config.toml
init_std_down = 0.00333
train_tokens = 162800000
max_steps = 9937
MLP neurons of a small language model. Each row is named by its layer, matrix (up: input weights; down: output weights) and neuron, and shows model dimensions 0-127. Each number is 50 + 15 x the weight over its row's rms, rounded and kept within 0 to 99.
After each neuron's rows, "fires after" lists the tokens most often just before its 100 highest values on Wikipedia text that the model never trained on. A number after a token or word is its count.

L4.up1148:62 51 34 27 46 27 51 43 63 71 40 33 46 68 38 33 27 37 22 55 40 65 53 07 66 47 57 22 60 51 57 76 59 37 54 57 56 67 62 54 71 61 59 46 34 33 40 67 50 71 15 39 12 52 68 36 54 71 55 74 25 29 26 46 87 54 47 69 75 51 66 35 26 48 45 61 35 60 37 68 41 41 35 84 59 51 67 41 40 68 75 38 40 69 51 41 64 50 51 61 49 88 54 34 50 47 56 49 43 59 37 68 57 78 45 49 49 48 47 63 49 51 49 52 40 33 68 37
L4.down1148:47 40 13 55 50 47 28 57 40 45 55 63 52 47 53 37 61 49 38 57 50 78 64 66 63 44 57 77 82 00 19 46 74 31 53 40 42 36 48 59 64 18 74 61 69 66 25 64 82 45 37 46 53 72 59 51 46 38 64 65 58 58 39 30 26 22 49 43 57 54 46 67 21 48 33 51 38 26 24 43 36 53 50 68 35 45 60 49 81 60 58 41 35 56 21 37 65 59 39 73 54 61 51 41 52 41 42 64 35 62 46 60 66 69 62 46 56 37 64 69 56 54 60 56 46 59 48 48
fires after: "-" 21, " c" 15, " in" 10, " (" 8, " en" 5, "il" 5

L3.up281:66 62 47 55 81 27 57 65 65 29 68 42 51 32 80 36 36 42 45 72 42 57 64 15 65 42 69 49 63 50 59 71 56 59 34 73 41 66 50 47 63 36 57 58 43 80 74 83 48 61 50 26 46 59 47 47 39 71 66 57 23 32 65 59 61 46 55 28 45 39 48 34 58 20 50 63 40 61 47 39 69 54 28 50 59 66 57 41 44 59 70 33 52 30 54 38 37 57 51 47 48 77 37 52 39 47 79 57 61 37 54 59 42 63 49 40 49 37 15 28 51 66 53 41 22 64 44 43
L3.down281:58 83 37 58 60 36 35 59 55 45 73 42 50 48 69 49 38 51 45 59 42 61 43 21 61 61 53 37 82 50 72 79 63 52 31 57 49 63 47 61 48 29 55 36 39 73 64 58 41 58 40 18 41 62 38 59 50 58 72 54 63 40 59 67 60 33 44 42 33 54 76 21 55 23 48 54 08 62 56 54 57 45 26 69 70 45 54 45 36 41 57 38 22 37 77 31 28 47 59 56 51 54 46 45 40 48 70 62 63 56 41 59 38 67 63 42 41 27 08 34 44 50 76 51 42 89 58 51
fires after: " " 39, "1" 26, "–" 11, "2" 8, "4" 8, "8" 5

L4.up1028:36 48 47 29 72 43 60 29 47 20 57 40 44 51 41 36 43 63 45 79 29 55 47 36 42 47 48 49 35 18 72 42 41 55 53 89 37 56 37 39 51 45 89 49 31 30 41 48 54 67 33 70 37 49 46 58 61 53 67 61 34 41 32 57 54 65 45 55 59 47 49 35 20 54 60 34 54 51 47 51 46 46 39 84 56 83 61 52 34 54 63 54 36 49 53 50 57 19 51 29 53 48 52 36 13 66 48 65 57 33 66 69 50 72 58 58 87 43 39 32 82 81 75 39 64 71 65 45
L4.down1028:47 65 51 40 38 52 58 42 47 52 43 45 51 70 63 38 21 40 67 85 46 31 54 35 64 58 59 48 66 37 47 55 44 57 16 64 51 42 35 44 45 38 64 61 65 41 62 27 43 53 52 47 45 64 23 47 59 51 73 66 51 64 41 31 41 33 73 56 44 67 58 74 63 49 42 41 39 31 65 34 41 47 20 80 76 67 76 45 63 65 57 44 32 39 47 57 46 57 44 53 64 51 61 16 44 65 78 61 44 59 36 75 48 59 38 58 50 93 53 45 35 45 51 49 35 53 48 61
fires after: " \"" 17, " re" 16, " (" 12, "-" 12, " un" 6

L6.up64:35 66 42 65 69 37 60 40 43 16 33 26 13 42 60 49 23 47 72 72 50 51 43 16 45 57 58 59 57 49 50 41 55 67 46 66 43 50 68 56 35 59 46 49 50 26 64 47 49 17 75 60 47 22 43 76 56 29 62 47 75 36 27 64 57 52 70 20 56 29 59 41 45 45 54 31 56 66 59 40 45 23 25 37 38 58 35 37 34 53 49 58 24 53 51 54 35 57 70 47 52 86 44 35 45 58 66 65 70 67 53 60 40 57 51 25 79 71 41 50 65 63 48 42 81 63 77 59
L6.down64:49 46 33 49 70 37 40 31 28 47 55 60 53 62 73 46 33 52 60 54 30 60 69 44 48 52 51 27 57 40 67 21 26 46 75 55 41 22 63 49 43 67 49 38 43 34 62 70 57 55 55 61 80 16 55 70 75 25 54 64 71 53 38 29 58 45 63 39 50 42 55 40 39 57 55 47 50 51 31 35 45 42 31 27 25 69 65 46 21 72 50 44 29 84 59 66 33 75 26 69 50 45 17 63 64 43 54 60 36 50 29 63 29 47 45 44 55 28 37 50 53 44 88 40 37 60 69 44
fires after: " p" 38, " F" 12, " f" 9

L4.up604:57 26 32 42 49 59 76 51 38 34 35 39 34 54 34 49 35 55 48 68 88 31 42 46 37 32 50 53 56 27 69 62 57 43 42 63 24 55 58 42 40 26 37 22 39 57 54 52 72 44 33 58 61 42 37 34 72 49 52 72 53 51 65 65 42 63 70 39 46 27 51 45 29 38 51 54 24 61 61 39 78 62 42 48 54 62 92 59 33 49 68 35 44 28 66 37 40 56 65 57 32 61 55 44 70 75 48 58 53 51 55 53 41 70 55 47 51 36 68 42 67 65 64 32 77 38 76 51
L4.down604:47 53 44 21 45 39 73 32 51 20 38 47 41 43 39 60 27 47 53 37 30 58 39 45 40 75 33 22 42 49 48 40 63 20 58 42 63 39 54 23 60 54 79 50 42 36 36 53 50 57 46 56 70 81 42 72 34 42 85 51 44 49 76 48 55 69 38 46 54 50 23 40 51 50 28 54 26 68 45 66 47 68 32 73 43 76 57 51 60 37 41 39 82 51 45 50 61 45 22 75 82 42 49 48 58 51 43 41 67 42 39 64 67 52 73 59 78 75 46 39 43 89 29 73 67 51 77 47
fires after: "-" 32, " (" 14, " \"" 9, "/" 6, ".\n\n" 5

L4.up288:58 54 68 26 40 48 61 68 37 36 12 65 17 38 25 55 29 53 39 59 47 62 67 54 37 32 62 32 63 46 71 52 55 62 57 69 01 44 44 51 61 50 48 31 51 50 51 49 38 57 22 68 64 51 19 51 60 60 53 52 65 50 44 65 64 63 64 37 69 60 34 57 52 34 31 63 45 52 62 31 38 57 60 75 82 34 79 53 44 57 65 47 41 34 47 43 28 53 62 56 44 51 44 22 47 65 62 77 71 54 60 37 38 62 62 62 42 40 56 54 38 52 53 24 45 61 32 65
L4.down288:62 63 79 51 33 56 74 32 63 43 24 38 41 30 35 27 41 78 50 46 36 60 47 32 52 44 26 25 23 47 48 38 39 28 58 66 40 34 64 62 28 54 54 42 74 49 65 62 38 45 58 66 48 55 45 49 60 67 66 19 61 30 58 68 73 62 33 35 60 69 53 59 62 41 49 99 15 61 50 36 25 69 74 50 49 57 62 34 63 50 55 36 54 56 49 38 47 48 20 49 58 29 79 69 46 63 71 51 42 19 69 58 43 56 44 47 42 58 39 40 79 61 47 57 56 55 50 59
fires after: " (" 18, " " 18, "-" 11, " un" 9, ".\n\n" 7, " con" 5

L4.up598:49 48 48 66 64 54 73 49 60 34 43 64 32 46 45 70 33 65 31 70 35 52 68 41 71 31 73 51 71 32 78 57 72 47 23 75 32 54 54 46 46 44 42 27 58 43 42 58 55 75 61 72 36 53 40 39 44 63 84 54 36 44 53 45 63 73 81 62 43 52 72 41 35 52 50 37 27 59 55 53 42 50 22 28 34 41 60 34 38 52 65 38 50 36 44 41 18 47 67 31 66 59 50 41 43 34 36 37 39 42 27 48 46 62 61 47 48 67 52 67 68 60 50 31 45 43 26 54
L4.down598:55 51 53 51 55 34 51 62 35 34 42 78 37 69 68 99 65 51 52 50 52 36 36 55 48 58 46 40 65 78 40 58 51 63 20 72 56 58 56 67 22 53 51 46 74 38 57 31 55 68 20 23 56 59 41 39 32 61 59 40 32 28 48 68 23 52 17 46 43 83 73 58 34 49 60 32 70 45 50 59 54 51 51 77 47 38 31 60 82 59 61 41 68 39 59 55 53 45 24 26 62 74 67 67 54 60 53 66 45 46 49 52 26 57 40 56 36 61 51 15 49 53 17 45 71 61 43 37
fires after: " (" 39, " " 22, " \"" 7, " un" 6, "\n" 4

L6.up1223:59 47 52 34 50 44 68 47 26 68 66 52 56 32 59 54 55 36 75 59 50 59 42 65 05 43 47 84 47 51 34 31 55 48 24 58 61 49 46 35 55 43 39 22 42 67 27 52 44 52 65 52 57 59 38 54 65 35 59 45 71 41 48 35 74 41 81 70 47 24 65 43 64 54 59 44 45 75 37 54 74 45 55 44 57 60 38 26 25 00 58 52 53 43 48 39 41 65 58 29 60 59 82 33 34 57 89 46 86 62 61 78 53 56 53 51 74 46 44 41 45 43 58 54 56 82 36 57
L6.down1223:77 46 48 48 58 40 43 44 38 44 66 36 60 74 40 66 62 49 40 59 65 53 67 66 40 73 47 37 22 38 61 16 18 42 65 47 66 53 59 59 58 68 42 42 54 38 64 25 59 77 45 39 61 42 55 50 55 39 30 42 45 66 59 47 31 69 21 77 43 58 45 44 73 51 32 40 76 29 55 56 47 62 64 64 58 32 39 57 43 48 17 45 67 55 45 75 45 89 55 53 45 38 45 66 67 29 20 49 45 34 45 54 56 37 53 68 70 44 46 43 41 33 79 76 41 17 39 73
fires after: " f" 16, " m" 11, " M" 9, " S" 8, " ev" 7

L3.up1147:48 57 60 42 57 40 56 47 45 49 52 80 39 37 59 57 60 64 41 42 52 56 94 45 48 54 60 58 40 27 62 35 44 60 67 70 57 58 66 31 67 50 49 29 30 58 63 58 43 63 42 57 52 64 43 08 73 59 47 53 50 25 38 62 72 55 57 56 87 63 28 73 32 37 40 59 60 71 63 62 60 24 54 61 77 62 69 52 12 51 47 23 57 35 38 57 38 46 52 58 39 36 22 28 73 07 63 75 53 41 62 51 47 35 38 47 35 44 63 45 58 41 51 34 46 41 30 58
L3.down1147:61 46 26 58 78 46 45 63 51 53 82 24 47 56 60 50 39 34 54 36 51 42 22 59 81 47 50 79 54 31 25 62 57 74 35 79 33 54 23 55 63 59 42 43 36 72 51 66 47 53 46 47 34 33 61 80 40 55 70 51 47 61 34 58 55 20 67 20 49 31 33 26 45 44 57 51 43 53 23 58 52 56 82 42 56 38 52 36 63 49 27 69 36 64 32 46 60 50 46 48 36 44 77 45 56 56 56 51 42 39 43 56 51 62 67 41 53 42 48 43 89 35 55 71 58 57 87 62
fires after: " |\n" 28, "A" 13, " Ind" 13, " I" 8, " A" 4

L4.up626:37 67 46 27 38 39 58 58 33 40 55 40 50 74 76 61 45 47 51 64 67 60 61 37 47 27 39 28 48 39 88 45 77 58 53 47 28 70 13 73 62 49 75 48 26 57 43 54 55 26 60 29 44 54 40 34 49 52 74 62 26 45 68 49 48 48 67 52 58 42 39 57 59 57 70 48 66 49 61 37 43 48 43 63 63 37 56 30 50 38 86 57 47 49 58 52 50 55 39 49 47 79 37 41 58 46 59 43 58 54 38 61 44 79 44 47 33 46 61 38 59 82 48 42 60 45 56 27
L4.down626:59 51 60 55 54 34 81 68 26 51 80 28 55 57 70 42 46 42 62 75 47 65 55 55 47 50 57 48 74 76 66 38 36 44 43 51 20 62 46 45 28 34 44 30 32 50 19 43 71 39 75 48 47 61 45 35 46 37 59 66 56 46 61 25 65 40 62 32 56 68 51 72 48 49 62 90 25 68 57 16 52 34 47 28 57 54 59 50 31 29 69 40 54 28 44 45 28 33 49 54 70 60 39 37 56 32 42 20 81 37 38 46 38 76 38 59 29 40 37 56 60 86 55 55 52 57 39 42
fires after: "-" 53, " (" 9, " de" 9, " \"" 7, " ch" 4

L4.up1125:41 57 32 31 45 54 43 60 36 64 65 24 24 25 28 62 53 48 44 48 53 58 45 31 72 61 66 27 54 29 80 66 75 40 37 43 21 55 56 41 43 32 62 47 63 50 50 55 44 15 41 69 42 56 40 30 45 51 41 66 49 58 52 59 63 44 78 58 56 51 47 33 56 43 78 59 47 51 58 63 40 44 28 35 54 21 72 55 34 41 67 44 46 37 43 37 37 49 61 55 44 86 69 34 58 40 42 67 54 54 43 36 43 63 39 56 66 70 60 70 87 57 53 57 54 43 50 05
L4.down1125:53 60 53 60 36 46 23 25 60 33 66 46 42 37 45 50 63 49 41 79 28 32 51 24 76 57 44 49 63 37 33 74 73 38 64 59 30 48 52 81 05 47 55 47 69 63 58 47 64 49 25 36 66 50 45 47 49 28 71 56 44 54 74 86 31 38 47 42 30 50 54 63 31 49 34 61 40 49 47 71 68 52 52 60 32 36 34 40 45 51 63 42 45 48 28 68 83 42 48 53 29 47 73 45 65 65 46 67 46 53 49 41 18 67 34 72 61 63 52 44 69 61 09 38 40 53 55 33
fires after: " (" 31, " \"" 17, "," 14, " " 7, " c" 4

L6.up774:28 66 61 43 59 26 43 53 30 36 40 72 46 52 44 47 55 66 39 50 67 50 46 52 50 45 54 56 44 53 49 86 48 55 96 37 29 69 43 68 39 37 44 30 45 34 67 67 45 25 22 50 54 75 65 42 41 62 49 58 47 17 48 47 59 35 51 60 61 33 49 50 80 58 84 51 55 70 36 35 52 25 41 76 36 85 52 44 44 57 26 34 44 41 53 67 30 33 65 40 70 52 30 35 43 37 47 47 61 41 31 53 41 50 38 43 38 37 70 53 31 66 43 51 63 49 43 41
L6.down774:46 26 41 66 58 54 37 59 39 83 53 42 52 39 60 31 35 54 79 27 30 64 43 27 57 61 35 62 48 51 79 53 48 49 15 70 35 60 50 51 48 21 29 64 57 51 33 48 39 48 34 60 25 31 65 75 60 59 44 59 55 40 68 50 29 58 45 44 51 67 43 74 44 42 39 33 57 45 56 45 30 49 64 45 44 33 92 26 43 63 69 60 42 69 57 60 59 64 63 85 26 50 67 70 55 43 51 38 42 61 44 68 53 55 41 30 59 51 39 66 48 44 35 44 42 45 39 45
fires after: " Al" 21, " al" 13, "at" 10, "ch" 8, " under" 6

L7.up1133:37 57 55 18 68 53 41 47 57 64 52 62 32 57 45 67 58 74 37 36 44 46 23 61 42 31 61 46 77 39 37 42 61 41 66 33 52 56 42 56 54 44 77 24 46 44 58 30 49 51 56 55 55 64 47 25 62 86 52 46 66 29 56 63 40 38 64 43 60 43 37 35 65 34 48 35 38 49 51 66 43 66 66 83 69 60 35 39 54 62 51 39 64 86 00 47 30 47 37 35 33 53 38 38 44 33 66 54 46 61 38 50 48 26 81 35 60 51 44 47 17 57 43 49 32 44 33 65
L7.down1133:79 20 36 75 58 61 46 64 44 37 37 42 94 59 68 26 37 46 45 57 65 64 61 33 32 50 33 50 18 51 70 37 42 50 37 78 49 46 76 41 54 42 40 53 44 64 57 37 42 64 51 47 40 66 51 41 62 32 36 55 63 70 44 48 41 67 40 47 49 75 50 43 34 67 69 48 51 31 48 33 25 41 29 12 65 49 74 18 51 42 41 42 63 24 53 76 45 54 70 62 64 70 33 64 55 80 31 69 35 40 56 25 50 60 23 64 67 72 59 55 70 51 68 29 46 45 64 46
fires after: "ad" 18, "ut" 13, "ch" 11, "at" 6, "ind" 4

L3.up1180:44 40 40 51 50 46 47 28 54 59 40 45 85 62 33 70 56 46 13 39 32 58 75 29 48 58 61 48 64 43 46 53 55 33 48 65 50 80 99 53 60 62 49 37 46 67 59 41 37 48 56 07 33 39 33 31 61 69 38 45 59 32 47 45 47 67 31 54 50 49 67 41 68 64 40 51 44 61 42 74 46 30 48 35 43 36 69 43 35 58 71 42 48 56 40 43 65 64 47 61 33 73 54 22 67 31 67 45 49 51 41 49 37 45 38 48 44 18 30 82 57 48 28 34 53 58 42 61
L3.down1180:36 69 30 22 50 34 49 73 44 48 62 46 46 61 49 45 56 18 44 29 48 42 40 59 70 48 35 39 43 34 66 67 57 05 55 25 62 30 70 59 52 58 51 58 27 85 63 68 53 79 55 70 45 52 70 47 48 54 54 37 60 45 31 52 49 39 59 43 68 79 40 49 47 43 46 58 67 50 32 67 67 60 25 77 62 57 33 57 46 24 58 55 56 40 82 48 42 47 30 56 79 46 40 24 59 68 72 54 33 38 44 63 29 88 32 23 63 56 51 60 41 41 50 29 64 56 64 51
fires after: " " 63, "1" 17, "2" 8

L6.up736:56 59 63 08 50 25 56 67 56 38 46 39 00 16 29 75 41 53 58 55 64 43 61 49 72 36 56 69 56 61 56 53 45 51 46 42 23 39 75 27 34 47 46 32 34 62 64 49 26 31 58 67 40 54 30 84 52 49 48 57 45 41 72 69 44 72 64 59 41 65 56 34 36 46 25 52 50 54 78 52 61 59 52 68 54 52 48 53 36 35 75 58 58 37 46 61 40 47 53 67 51 63 59 63 66 76 40 47 53 51 69 50 50 46 67 37 55 61 37 61 84 50 42 53 44 42 82 23
L6.down736:56 40 59 71 61 68 39 30 35 36 28 73 56 69 29 48 30 53 57 50 73 37 33 00 57 54 30 46 27 44 56 62 53 81 86 58 45 29 65 68 78 56 55 44 67 34 58 60 53 42 27 55 39 47 72 58 45 60 47 27 71 58 52 15 62 51 57 43 39 49 62 41 41 50 15 58 47 46 22 81 42 67 53 45 70 23 34 56 74 45 39 55 67 51 76 66 73 42 63 53 47 44 41 57 41 33 64 54 46 41 52 38 31 78 36 36 54 60 34 31 67 57 61 32 53 62 34 46
fires after: " Y" 11, " f" 10, " F" 10, " y" 9, " N" 8, " s" 8

L3.up825:57 54 40 65 54 42 90 45 43 40 41 53 52 65 49 46 48 56 12 52 30 65 72 25 78 37 63 47 57 55 76 53 64 56 40 46 56 59 51 69 54 52 60 26 23 45 60 65 44 46 58 43 36 37 34 39 65 50 49 33 50 36 42 58 89 44 73 83 42 21 56 18 55 72 35 56 46 54 34 49 68 51 53 51 34 68 69 24 44 47 99 49 64 24 47 41 56 59 53 61 61 57 47 41 40 39 56 46 47 52 51 67 42 64 36 52 39 43 46 45 41 54 30 60 52 70 49 90
L3.down825:53 60 46 22 54 20 40 59 38 44 78 49 35 54 51 70 51 37 60 54 45 25 38 54 88 66 60 45 56 57 34 51 45 48 41 26 88 54 62 51 40 41 61 29 31 38 46 74 49 59 34 45 54 38 46 63 51 53 52 64 66 36 63 62 58 43 41 45 37 71 66 31 55 29 41 65 32 38 37 46 63 87 44 59 45 78 49 10 54 51 64 27 55 60 67 59 50 60 24 47 61 47 62 59 36 38 75 49 46 38 63 62 39 61 52 37 44 51 46 36 59 61 61 59 57 66 41 28
fires after: " " 25, " the" 9, " B" 8, " In" 6, " T" 5, "," 5

L6.up667:45 47 51 30 76 37 63 65 57 07 46 33 28 58 34 34 38 44 47 76 74 44 39 45 27 68 61 69 51 41 75 62 41 55 66 67 40 65 45 60 26 53 67 51 62 50 25 63 48 47 44 88 45 60 28 37 58 64 67 64 27 57 32 60 77 53 43 47 77 56 36 47 71 25 43 34 38 58 50 54 43 45 51 74 35 57 76 62 30 48 75 42 42 63 46 55 28 38 53 53 31 47 52 42 59 92 41 66 55 53 50 63 16 60 66 63 56 47 25 49 63 60 60 29 68 48 47 78
L6.down667:28 32 75 35 27 44 31 22 67 29 47 41 54 26 45 54 65 31 34 13 51 54 44 48 16 46 59 54 70 63 42 47 45 44 43 56 37 54 57 33 62 52 54 49 52 48 42 38 45 55 58 52 88 41 59 52 72 70 36 50 66 48 75 50 39 62 41 67 49 54 31 35 59 77 55 59 37 39 40 39 55 37 33 50 46 52 48 56 61 23 48 44 58 62 72 43 62 70 67 74 70 58 62 81 38 57 35 40 55 49 60 66 62 51 84 43 34 71 43 09 48 63 49 49 57 36 45 87
fires after: " " 70, "-" 6, "re" 5

L6.up919:69 51 50 45 62 48 68 64 59 55 50 14 48 45 35 55 48 25 65 99 37 50 65 19 50 31 53 74 68 58 31 69 22 43 51 57 64 28 33 39 39 64 47 47 58 55 48 59 67 48 50 60 51 23 33 64 59 56 36 73 54 44 65 50 59 51 60 65 50 50 64 33 33 38 27 32 52 71 44 43 51 76 39 54 46 57 42 31 32 29 65 60 43 58 49 44 65 46 59 60 26 60 42 51 29 64 78 64 60 42 35 51 39 33 47 46 85 44 58 59 53 60 74 56 43 69 74 36
L6.down919:42 45 28 64 55 18 45 67 24 58 53 52 34 42 43 58 66 15 83 55 64 56 48 28 47 56 28 53 39 48 78 59 36 73 69 64 40 38 38 28 67 71 52 50 49 35 59 49 42 66 66 36 52 62 61 78 40 34 49 41 72 56 63 42 51 58 36 69 46 57 54 54 60 32 22 55 47 41 69 46 39 64 35 30 53 45 43 54 48 34 68 49 45 62 72 62 40 72 59 93 38 57 46 70 51 59 60 33 48 62 61 27 50 38 39 35 62 48 63 60 53 47 50 42 28 50 21 26
fires after: " f" 29, " F" 9, " U" 9, " s" 7, " ev" 5

L4.up124:38 35 59 59 47 49 62 50 39 39 21 33 47 39 13 55 64 85 42 56 37 46 30 39 62 28 51 30 54 35 13 41 64 49 63 64 74 50 57 54 52 89 53 19 49 73 62 39 60 27 66 48 63 40 17 36 65 78 55 34 75 28 52 44 68 44 43 40 35 44 54 30 33 35 42 30 64 63 54 37 39 48 67 57 30 36 70 40 32 44 85 54 53 31 39 32 56 83 50 41 50 63 38 66 65 47 59 54 55 45 87 44 21 55 41 42 43 60 42 59 76 55 21 57 66 56 61 48
L4.down124:51 61 55 13 49 25 56 33 46 39 53 52 82 41 33 45 61 26 36 40 48 59 78 67 69 42 42 35 26 60 52 78 63 41 34 33 68 50 50 51 36 57 71 45 58 54 61 51 46 54 48 45 62 27 60 41 32 55 71 52 54 74 41 56 72 53 71 51 26 44 16 34 48 69 53 54 84 63 60 63 47 35 21 37 37 45 31 47 61 78 55 42 89 58 39 71 21 45 46 37 36 80 47 21 58 61 39 44 43 61 48 75 43 45 42 46 50 34 71 44 35 32 41 48 35 42 63 65
fires after: ".\n\n" 15, " Comm" 8, "v" 8, " con" 7, " Res" 6, " ev" 6

L4.up1143:56 52 30 47 36 43 50 54 48 66 62 25 18 53 43 42 66 37 31 61 27 70 79 35 35 54 44 28 61 53 77 40 69 30 41 58 16 74 44 32 46 66 62 38 42 56 39 65 56 40 09 45 49 37 49 65 50 52 75 78 34 54 35 50 47 64 64 72 68 35 61 54 72 35 80 64 54 67 37 42 65 48 35 41 53 60 40 31 47 40 61 53 48 49 55 42 51 31 39 51 64 91 61 37 50 53 54 60 51 61 31 55 43 72 37 53 37 47 54 52 66 63 74 53 65 55 43 13
L4.down1143:52 67 45 33 41 56 32 31 52 35 76 50 39 50 43 56 39 56 17 75 40 68 42 23 62 43 53 44 66 55 66 30 42 41 60 30 22 64 44 75 41 50 56 53 56 55 52 68 50 44 30 23 72 67 44 44 52 61 60 56 56 54 78 49 48 53 71 64 63 76 52 74 53 66 47 69 33 56 22 57 33 54 58 63 27 42 53 33 53 60 66 30 95 47 33 51 44 52 45 72 53 65 51 33 37 48 38 54 20 60 48 41 56 54 53 63 23 47 57 68 55 50 17 30 37 36 48 65
fires after: "-" 21, " (" 19, " \"" 9, " in" 6, "-S" 5, " O" 5

L4.up1120:65 62 32 50 61 54 58 38 40 28 55 46 42 33 49 40 40 69 51 63 69 39 66 59 55 16 81 44 68 54 65 74 70 48 11 66 46 50 56 61 50 39 65 45 57 46 31 41 72 54 59 56 61 83 36 36 39 59 76 64 36 56 61 49 74 43 47 66 48 35 60 50 54 52 40 38 40 63 58 44 36 20 46 36 59 68 37 68 26 35 40 30 48 54 45 50 33 57 57 47 40 60 04 39 68 27 43 47 35 28 75 26 40 66 53 40 55 44 28 39 56 55 79 35 37 66 49 74
L4.down1120:28 55 55 53 28 57 62 33 64 59 71 41 44 31 39 38 51 62 50 55 36 50 71 47 47 68 44 49 36 38 54 43 50 35 65 34 63 42 71 69 58 50 70 45 72 68 45 55 62 88 48 33 68 79 57 62 51 50 73 40 44 52 66 39 55 37 14 49 49 62 44 29 29 14 12 58 59 43 44 36 49 56 41 51 72 26 23 14 51 41 38 60 52 80 44 38 57 42 39 43 62 60 54 64 55 43 48 56 61 59 70 41 31 61 67 62 70 27 59 45 39 56 61 35 61 79 68 42
fires after: " p" 17, " Con" 14, "\n" 8, " sign" 8, " (" 7, " con" 4

L3.up458:61 40 66 49 44 34 67 54 37 49 57 29 63 48 71 20 21 44 50 95 45 49 52 37 45 54 85 72 72 53 52 60 59 54 40 44 22 66 55 60 67 63 42 53 44 58 88 71 40 70 47 61 50 68 47 59 59 80 86 50 43 42 37 48 42 78 70 52 54 36 47 50 51 34 56 76 38 43 49 48 78 61 38 38 54 75 70 42 46 63 69 34 47 47 11 31 10 62 55 50 41 24 56 39 58 58 59 69 45 63 66 63 47 60 57 36 40 36 56 39 51 56 60 40 30 70 71 49
L3.down458:25 49 51 32 36 64 73 38 60 38 58 38 49 30 62 45 38 58 36 66 70 61 63 47 54 43 62 27 88 48 48 61 64 59 49 56 19 41 63 57 43 68 59 51 57 19 62 51 49 75 35 46 36 73 27 57 65 64 49 42 67 20 22 61 51 61 42 44 63 54 80 40 47 37 47 65 22 56 38 35 45 64 62 66 65 40 61 58 58 29 63 42 25 35 40 33 37 50 43 59 77 73 63 28 59 67 27 63 41 42 55 56 71 81 71 74 47 41 40 35 73 59 54 49 40 60 58 49
fires after: "1" 35, " " 22, "2" 20, " App" 5

L6.up1245:44 45 53 51 83 22 53 47 50 42 63 70 46 54 59 58 60 59 57 67 37 54 09 43 46 28 57 43 62 52 46 40 74 45 57 58 29 47 71 58 61 76 38 27 39 51 67 36 36 30 91 60 54 57 34 46 54 94 56 17 40 28 44 66 68 31 66 39 44 45 64 50 28 35 14 45 57 65 48 29 73 53 45 62 52 55 37 44 47 49 68 20 39 56 59 30 44 65 48 70 32 56 40 56 67 66 79 49 41 55 62 79 36 67 61 43 31 56 47 46 49 50 44 26 55 46 80 49
L6.down1245:64 50 33 40 31 30 42 40 52 53 26 42 33 67 09 55 24 39 60 74 69 59 42 37 46 17 48 46 59 45 59 48 59 81 61 50 60 55 55 52 51 23 42 62 43 50 57 67 20 28 60 41 48 24 38 28 33 50 66 38 34 55 39 63 45 40 44 32 37 38 71 64 29 67 25 33 61 36 55 53 60 52 63 38 49 48 65 65 59 99 46 56 49 64 67 28 47 56 63 65 61 66 54 66 64 38 49 68 22 39 38 62 53 49 45 46 52 47 63 78 41 53 39 54 60 43 33 83
fires after: "v" 27, " ev" 12, " r" 9, " res" 9, " f" 8, "av" 7

L7.up669:62 78 39 28 57 61 67 54 32 27 58 50 79 45 41 28 25 42 21 50 31 51 37 38 46 57 67 25 60 60 49 46 54 48 57 33 43 53 49 48 44 71 44 58 63 71 54 76 45 47 71 40 53 35 47 69 50 53 54 43 56 46 39 60 72 52 45 29 66 38 61 37 34 27 57 35 45 58 28 64 61 27 66 63 31 75 30 27 59 67 65 29 47 47 46 38 30 64 69 79 46 74 49 60 51 46 56 55 16 38 50 75 55 44 44 22 69 40 46 67 32 59 34 48 72 54 61 70
L7.down669:39 39 55 54 45 39 61 37 70 64 23 60 26 51 34 65 51 30 42 59 41 44 44 37 36 15 81 54 80 40 79 71 37 71 41 82 35 42 19 58 49 64 39 48 23 35 48 41 12 41 66 51 40 30 62 33 66 44 51 56 63 69 47 70 50 61 86 46 55 51 57 58 49 79 25 47 35 47 42 11 38 54 36 49 47 59 89 47 30 56 58 66 68 53 40 39 55 34 53 37 47 47 26 48 34 48 53 51 39 60 59 50 32 16 52 47 24 67 59 56 38 50 65 41 65 58 37 72
fires after: "f" 18, "m" 11, "v" 8, "r" 7, "al" 5, " f" 4

L7.up921:54 50 58 45 52 30 85 32 46 40 50 39 20 52 51 47 37 42 42 46 46 52 75 08 50 38 61 30 50 58 52 62 91 57 41 56 66 50 59 37 45 59 36 50 26 43 35 42 41 60 32 46 15 55 68 52 42 62 54 55 54 49 09 59 62 38 60 73 77 58 49 39 46 36 37 50 26 79 69 78 45 24 54 60 56 65 61 39 20 26 53 47 60 39 44 53 32 40 69 58 54 43 38 43 58 39 78 65 69 38 44 59 51 40 54 51 58 44 52 54 55 73 38 79 68 58 46 59
L7.down921:82 55 44 57 48 59 55 73 38 53 25 52 34 59 55 44 46 95 46 23 37 44 44 65 52 35 34 46 42 63 78 13 65 53 81 56 40 35 59 65 28 47 21 39 39 70 41 57 39 19 24 16 47 62 45 59 62 39 75 61 65 45 31 46 42 73 39 47 29 50 66 46 37 40 63 50 67 47 52 46 41 28 53 41 17 50 60 46 77 46 46 45 52 71 54 58 61 51 52 38 42 47 78 46 46 74 41 47 55 53 61 24 38 34 75 30 71 19 61 70 54 67 47 46 47 63 33 57
fires after: " A" 22, " O" 17, " a" 14, " G" 7, "u" 7, "A" 7